{
  "num_key_value_heads": 1,
  "vocab_size": 13895,
  "hidden_act": "silu",
  "qk_norm": false,
  "parallel_block": false,
  "init": "normal",
  "init_std_o": 0.00375,
  "optimizer": "adamw",
  "beta1": 0.9,
  "max_grad_norm": 0.5,
  "decay_fraction": 0.886,
  "final_lr_fraction": 0.05,
  "doc_mask": true,
  "train_tokens": 904900000,
  "max_steps": 6904
}
MLP neurons of a small language model. Each row is named by its layer, matrix (up: input weights) and neuron, and shows model dimensions 624-719. Each number is 128 + 24 x the weight over its row's rms, rounded and kept within 0 to 255. Numbers have three digits each.
Before each neuron's rows, "fires on" lists the tokens most often at its 100 highest values on Wikipedia text that the model never trained on. A number after a token or word is its count.

fires on: " and" 18, " that" 10, " It" 9, " have" 8, "ic" 5
L3.up677:152143162144108093162142081173143161145136137156133141172183110177119088147135107088116138133160107162126086165093143109104113121154176097175173108106134129148141102152089147173165140134108144174107154153103114116114088115149211118120128143131140150151167103086119132090130116123125130169

fires on: "\n" 90, "\"" 5
L3.up2791:126147132141105108138114102119149124158120130128109147113105145162135124163080110135158152144161146097128142107150123124115111138118139145082132165118122132116151112128103132112164123131125121137103134111119112123098076139135138145128129112130136123110150080149134104172110134098073123151

fires on: " |" 27, " a" 11, "-f" 5, " \"B" 5, " Winner" 5
L3.up2252:109150137105159110118134106133125131176151177106093131135123126117170120171123145140155123157150120150128179131138126097110171123145127079138131088124119120114107117075145115122145110126146166102142145147104145153142077157133110105130110147116127124154179128154138153109114142151151123133

fires on: " to" 39, " +" 6, " of" 6, "'s" 5, " =" 4
L3.up2317:138136110170184110141161157126167150141103160137104122119137117111095096091129153099152117136149122063111156174108128138174130077216143124137124127141158102134150160164160129117148118158151161086124169115155100147095144113106153121132139154083167123113122097148151148124144096179130138144

fires on: "," 20, " and" 11, "v" 8, " in" 8, "o," 4, "in," 4
L3.up2579:095152131146098138124138113139112154145127120124131134139133107121152141131115119100134122159155142123166119100151115154121162117117154153126139146159159107138137097145145114138144119121151145159103126157145166151118118140184136122105154095159146126156111121129140102105130140118124153169

fires on: " |" 100
L3.up1810:135109154129119109142126115155125137159128105116110118160110116139119160089094116123151123169210123110154129143130112100125117123138145139065131121147124179165170122159091124117134097157128114117145130131109122166133165148128157117092136121118122131121131109152132077211133107115121114157

fires on: " |" 37, "\n" 19, " chart" 9, " \"" 5
L3.up1462:122104179101101128127093122143127103098141138088126116138112149168149132107135109133159136095128102121120108086158134166080106132091095114082202160142083125139163113134110154087133138161104129119115127131106133114105095155128149141150160121109089114095130126147123141174105093111096141151

fires on: " which" 44, " that" 11, " who" 5, " (G" 4, "]" 4, " was" 4
L3.up1163:140155115144143089141133102102117155114168131165096086130108125160095133142107081123131124132116139105130150155138143166131123137113123119129121123128159173209141090157143113115112118131153158121134199151116111125130086120131136096124139137111123098175154103112134151099101153161113093167

fires on: "\n" 61, " |" 20
L3.up1059:102108134165183116112102126188148149141104114146115124151147104143103172134131111144140136191150125075135158124161106111129136156126103115078174138129169143148166123136150138156150112130117118110081106141085147161106119088098162120114142128108093124107091112145117140139124098127122156135

fires on: "\n" 40, " his" 9, " and" 8, " " 5, " her" 4
L3.up399:184089129148167093116121068151139121123156153136103120147188175130103137121149109118156130160134171156174132174116085149119089138119099098159095120132106125152151133139121140088125121150089120144105113108083152117162124166107122123118152115090104122075114096105115150142096068136148107150

fires on: "\n" 87, " |" 13
L3.up1334:130108152171116122180121136143162152138116149123126112130107138186131157143115118145143172138163167087154149131168107121117077147132090132091162141128108145155201113125105157125157088126111127124121099139107106168108081123127151155123128113099125120108135121154129096168104107112092118147

fires on: " |" 31, "==" 20, "\n" 14, " the" 10, " first" 6, " The" 4
L3.up415:177119144139156165167096093131141144156153113126096114164111099147115153138094124159154154107151094101128159109117097120099089106146136177134111189136106154168173148123115117113150119139081119124121123127128128114133119108155193115152157147104103119126154116096150088173121123105090125157

fires on: " his" 21, "'s" 10, " her" 8, " I" 8, " he" 7, " she" 6
L3.up509:189131105158163097118128138155122119160141133129100131173192137152142159116090137081164123171120140174137158141134131067137119124144150112116154135135142147144121153148162108076131134158171108174151140114131130120131165119172128110145105160127120127089107094132104139127135137139133137151

fires on: "\n" 26, " of" 10, "," 8, " ==" 7, ":" 5
L3.up2514:124113115136127109094161129134120147117129121119082108161088133162130186086147160119150175119126108069145169138110142147143106109159094143158124130097139121108095093148129114088116116128142115125133085100136124084140139126128121113140133150124120117128122100094146108133159127093102118141

fires on: " which" 16, " that" 15, " only" 9, " over" 9, " after" 8, " where" 8
L3.up1960:118140129172136139135132128157114146085120156109108142123144099172087166128094141121132114108137109148094130134120134111146130163146129110141138146120149139175165160118166127144162095176149102131106174117067109132130114146152142135131123116119162122096153102141128144109145103142087105166

fires on: " |" 80, "\n" 5
L3.up3010:144135137150142085118103127141181152125148098133118088119117087127113124097088110136153128180166105064123138157110139110126089157149164142102130112120124126133150154100141108086164119153137104155113131168133083123135098119173120146107145100141111137119125100124118055174136146094112099130

fires on: " |" 28, "." 12, " —" 8, "\"" 8, ")." 7, "”" 4
L3.up873:139135163132154134147104104139137134138161105077121144205104112172138179155088143132156147103111140108092137116118115151119121126158182129086115132124121136148139119103114122155152073140125124100124166132155110144127148144142169118114155115122126109126134117135122106168116110123116157171

fires on: " this" 18, "," 15, " that" 12, " such" 11, " d" 4, " f" 4
L3.up2934:103098169116125144112095151117109132109117142080135110132132133103120095133141121089117149154127099112117139142117118152097081161145144112157111114079131136144117129123147115146173148125103114117069131059149166099135148173106163100128117148169138095158120152101175129110113155137142122148

fires on: " that" 26, " which" 9, " /" 7, " of" 6, " single" 5, " ==" 5
L3.up1826:130144137119117140084112139135104129117131144112116115129138154128143135146095163095167128185131175146146127118134110125131095184106098146142123096096139117112115096124120126122130142144138121157134169116082160103138136149128111115121079136094126136082161104114133143082141101130121137167

fires on: " a" 36, " District" 6, " March" 6, " Season" 5, " |" 5, " the" 4
L3.up1636:122109085125107147135138169142173115156133189098102137098116119126089111104121152139124123128113137131082139171094108140159162118152102114143164087140098110123127111096207118121143075142124119063155142175098132104113145127099174094160149147117142131099153123069120120119136133165143082117

fires on: " of" 21, " a" 16, " his" 6, "'s" 5, " an" 4
L3.up833:115138127121102155130149116122118131126130139125113078151117138133110133160088181139129128179148114103145150115134073077171098138138095157083106159096117158148084124147089125102161135147168150160116096120153170157141133153139162152135132150131146155119137127122155124130087120159119126130

fires on: " and" 25, " also" 10, "ly" 6, "ra" 6, "ol" 5
L3.up387:121114146166133169122117158151146105113119151134147145116135160183153145126125118123140151161124130165135135106160094129112120116120132161133132154102096123084191152141092141143179119132122162136099127125127137145108126152137108160144125118162106087105086156147195147127110133128101142114

fires on: "\n" 86, " died" 8
L3.up2393:174131113150129089098097142157136178123109134117117124132077106130087141086108168135127118145135154089107132135115097099111094148147167126157102151100157122110152115133138156109149129169151095126116130097109085148092122105128156154100141135128105136079140091144118091150146068082107112166

fires on: " the" 27, "or" 13, " it" 9, "ă" 4
L3.up2071:140133131197140115110117126168134149073130098093121087153143132135102103129097108138154145149098124123119131147168121120117135147112138140107130142168121186124098157159155132136141101101118156148101172171137144131106157146136119150126182123165176086100167155136138099157092118085155117166

fires on: " " 32, " W" 7, " L" 5, "\n" 5, " Ref." 4, " ±%" 4
L3.up2879:123112129141141114114130112161116134153134123153116128118102151138104134131123152137155132188158174099079117153119101125140070180134154105125121107084147126138156125166113161118124109125142132145096123118119166153139166120152167092130108122112148114128138115111084136168118102121143124147

fires on: "s" 52, " of" 13, " and" 11, "ing" 6
L3.up1914:114139104157171138111140154094160122131057121152119137123065119099123131136114148124142091122131159137152114148151080158091126133099100166101139131126144132146154082120171150116167129094123113148146142159118169133142102165166167145139116134186111129116103105173149119160101107116130128145

fires on: "ab" 36, " T" 7, "ry" 4, "ac" 4, " of" 4
L3.up526:115096146131129089142162150115142126132116092129109130174130120119112120130121109108154180139080162167128141104119111133130140120156125150159099118103118102099105151155142168133119107095120099113081113155163128127142152092099091116159116148137127113137158120116148137111133108121138170113

fires on: " that" 32, " and" 25, "." 14, "," 8, ":" 5, " where" 5
L3.up791:103144127151158115130135140146117167144087093112118140179130143119134154110099116123160165143108135111149112163153103150106122145121128132156093130124123139139106112123131141148146080128107111135130147089107099139160155143088153141096157147153158078134145098131090123123106076094095128168

fires on: "s" 19, "n" 10, "y" 7, "es" 6, "ing" 5, "G" 4
L3.up1394:117128171129145154093124146099119141110086135185141142142114137082117168115121154164111143113087150120120120110160118197121115115091110133098148133102163103131180133138163140093200154126153151142101128112115193139112128134158124116102117156180097101149109122142171094117125123074141124130

fires on: "," 23, "s," 15, "er," 6, "es," 6, "e," 6, ":" 5
L3.up2921:126130139167144088110102133143135163108092117105128115185111129180142172073151142151163155109082153094152147162162140129096121148136129116173149155122116137141107080165150131098178085178148098090127138127073138155129128138173146122103137159100144138144096125137116098167111098074119106186

fires on: " and" 52, " or" 13, "," 5, "s," 4
L3.up474:099129117154092141101095101163103149098121116142136120128131095129127079116147111136131102148145148116148118142154126128152116170131140140140172146110144133152110099139139167123155137123122132157150141128077194165123123151153186135130090115096116124111131119137122163146106048113148157158

fires on: " which" 31, " that" 14, "y" 5
L3.up1129:159154164068119140120094123146108134099139155142103122104092135143168124158153128146131103108104101160089146161092132152141137141114165120090143149125099120150128086134115157178143126161138125108124119156168146118127138098127092113115120184125138128127151102074113105116081133096126146139

fires on: " and" 53, "am" 11, "/" 5
L3.up1455:116128157112151119136126159092163095090145136122138133118090178096136129136116134115150141150102128150198128125175099127111127131131121184102167056120115100113176107113139131097158125140097156156140108151102119149103099138118146159123145139148089095140140062137152152129146121098104122105

fires on: " of" 51, " and" 14, "," 7, " to" 6
L3.up2746:114142127160164113112130123180107179129088100129148149104124130121147103143133138120135149177162130110117101151117143136169163145159203100142190162097154138098158143115141124156162147149155078110121106151105161098160141142117143098119063144152125153146125107135106084132122092155151106146

fires on: " to" 59, " of" 6, ":" 4, " on" 4
L3.up2006:123111148172170126080137139104152153146087129107151144129145134098089149152098121084142140163174143145125115146133065103111099140125126088153125112126147109070118161166136117179145093115170098138117170155110152164130144116145124119107131120098148131096144117121106102130146081132153149139

fires on: "M" 14, "F" 12, "I" 11, "H" 9, "P" 7, "R" 7
L3.up1426:104126160124134112087170113161092126137123138102097127189108149162147151154128134124150143142081106143083098128136117147133146150157118144092151096124164129158138135082138145134113099130125122111114153157154136116110115134122135128144133159084148076133154120119122154120137099156112115145

fires on: " that" 23, " first" 9, " ==" 8, "==History==" 8, " as" 6
L3.up2149:100140115168124123100108143131085169108128171082091122169146158143106144132099144132108153147111126099144155133108137117147077127121099110123155166117113152136128153145146134149176104155151105114106127144065107150145136177101171138112152159116145120112168133138131120122119096125106115130

fires on: "-" 41, "f" 16, " Cup" 6
L3.up2444:134120177125095091132147139140114153174114121172091111094111121128171081139119111137130122125137097176140136109123131135110152120113107132124168101123185066142125121140132217141118156134118132176108111157107110141124112120072130158136120180177151127113113129169179159152106125137130102135

fires on: " which" 43, "," 8
L3.up1611:135136132132172117122144148105146146122129083102137143137142159133160121121097084103087107120109147109116165097183113138145169165124102136061109156139135165126170159144153133134160142170112179120120140135138147068157133113158103084116124127116111136124094106102132110104142129109152148149

fires on: " |" 46, "es" 6, " of" 5, " —" 5, " Qualification" 4
L3.up2201:152125135115145139173106078177158124183108101133083138147112149124087146133134113113129156099137127125110135145178169134107102105147118163136108079123129127079131090129131115101119181166138102104121135148141183136132115166148157122161169158131138112119087101097115097145131151136135151124

fires on: "==" 41, " ==" 31, "s==" 5
L3.up578:128117121148175144118084142118137138104124135118165116121133133178097154137139155135142140120111133151130101131146141119128109171120121081147169173124136114168175132083163159162175115141105113128115182130083171130118136178117165136089066096095092124080145114101163157115153081161092147166

fires on: "\n" 46, " of" 33, "an" 4, "ol" 4
L3.up2925:146144131169147164146136093144110164144095168123127099115108112155126168108130098148144139124123173111144123160115117116123088110136150146143154188149135142113127122140123094120154136144147093115115081159114108133135117137102194079142152128109096131132144135097166074134113134145147074165

fires on: " of" 26, "-" 16, " in" 14, " |" 8, " the" 6, " H" 4
L3.up687:136126142108149097150145135117119120142106143119166136140127130164129096108074156087153139159119123135121137123132083142092129117126105155137145130113124110158139128171115134105142123117124162127098147162098162143114114108146093118106184136163163109140175129072160172136115137160122158140

fires on: " of" 27, "-" 22, " the" 16, "f" 6, "-d" 4
L3.up2237:143129184115120123137120096150115089120099141113136068131138090115149116134117148121132134139169110160158117117136101136103167145163117131127133086120101119175140110111171147139127134131120139121123133155108160141096138099115142159111131115198128146134154085090150128162121139098146115181

fires on: "\n" 60, "==" 8, "\"" 8, " ==" 7
L3.up1640:140133155160140108106084158120120142123105118136158140131135163146097169142117163116143138161092143103139148129132118134092064161170158132142109161115117137145147116181119161142139085135138125172143136108121158146103088133160146124126117121100122105101171102103135117120150126067133144121

fires on: "f" 12, "at" 11, " and" 10, "ep" 7, "g" 6, "et" 6
L3.up2602:096139120130120148078135105140138108132117135163128110121103169172154160127138097126144140142081150109127100073112163176113074120192147143133147131110111085099153119114078140132119110121114138148095125146126111130106071169168131133123052126088125103119126107117199142138127139154121078149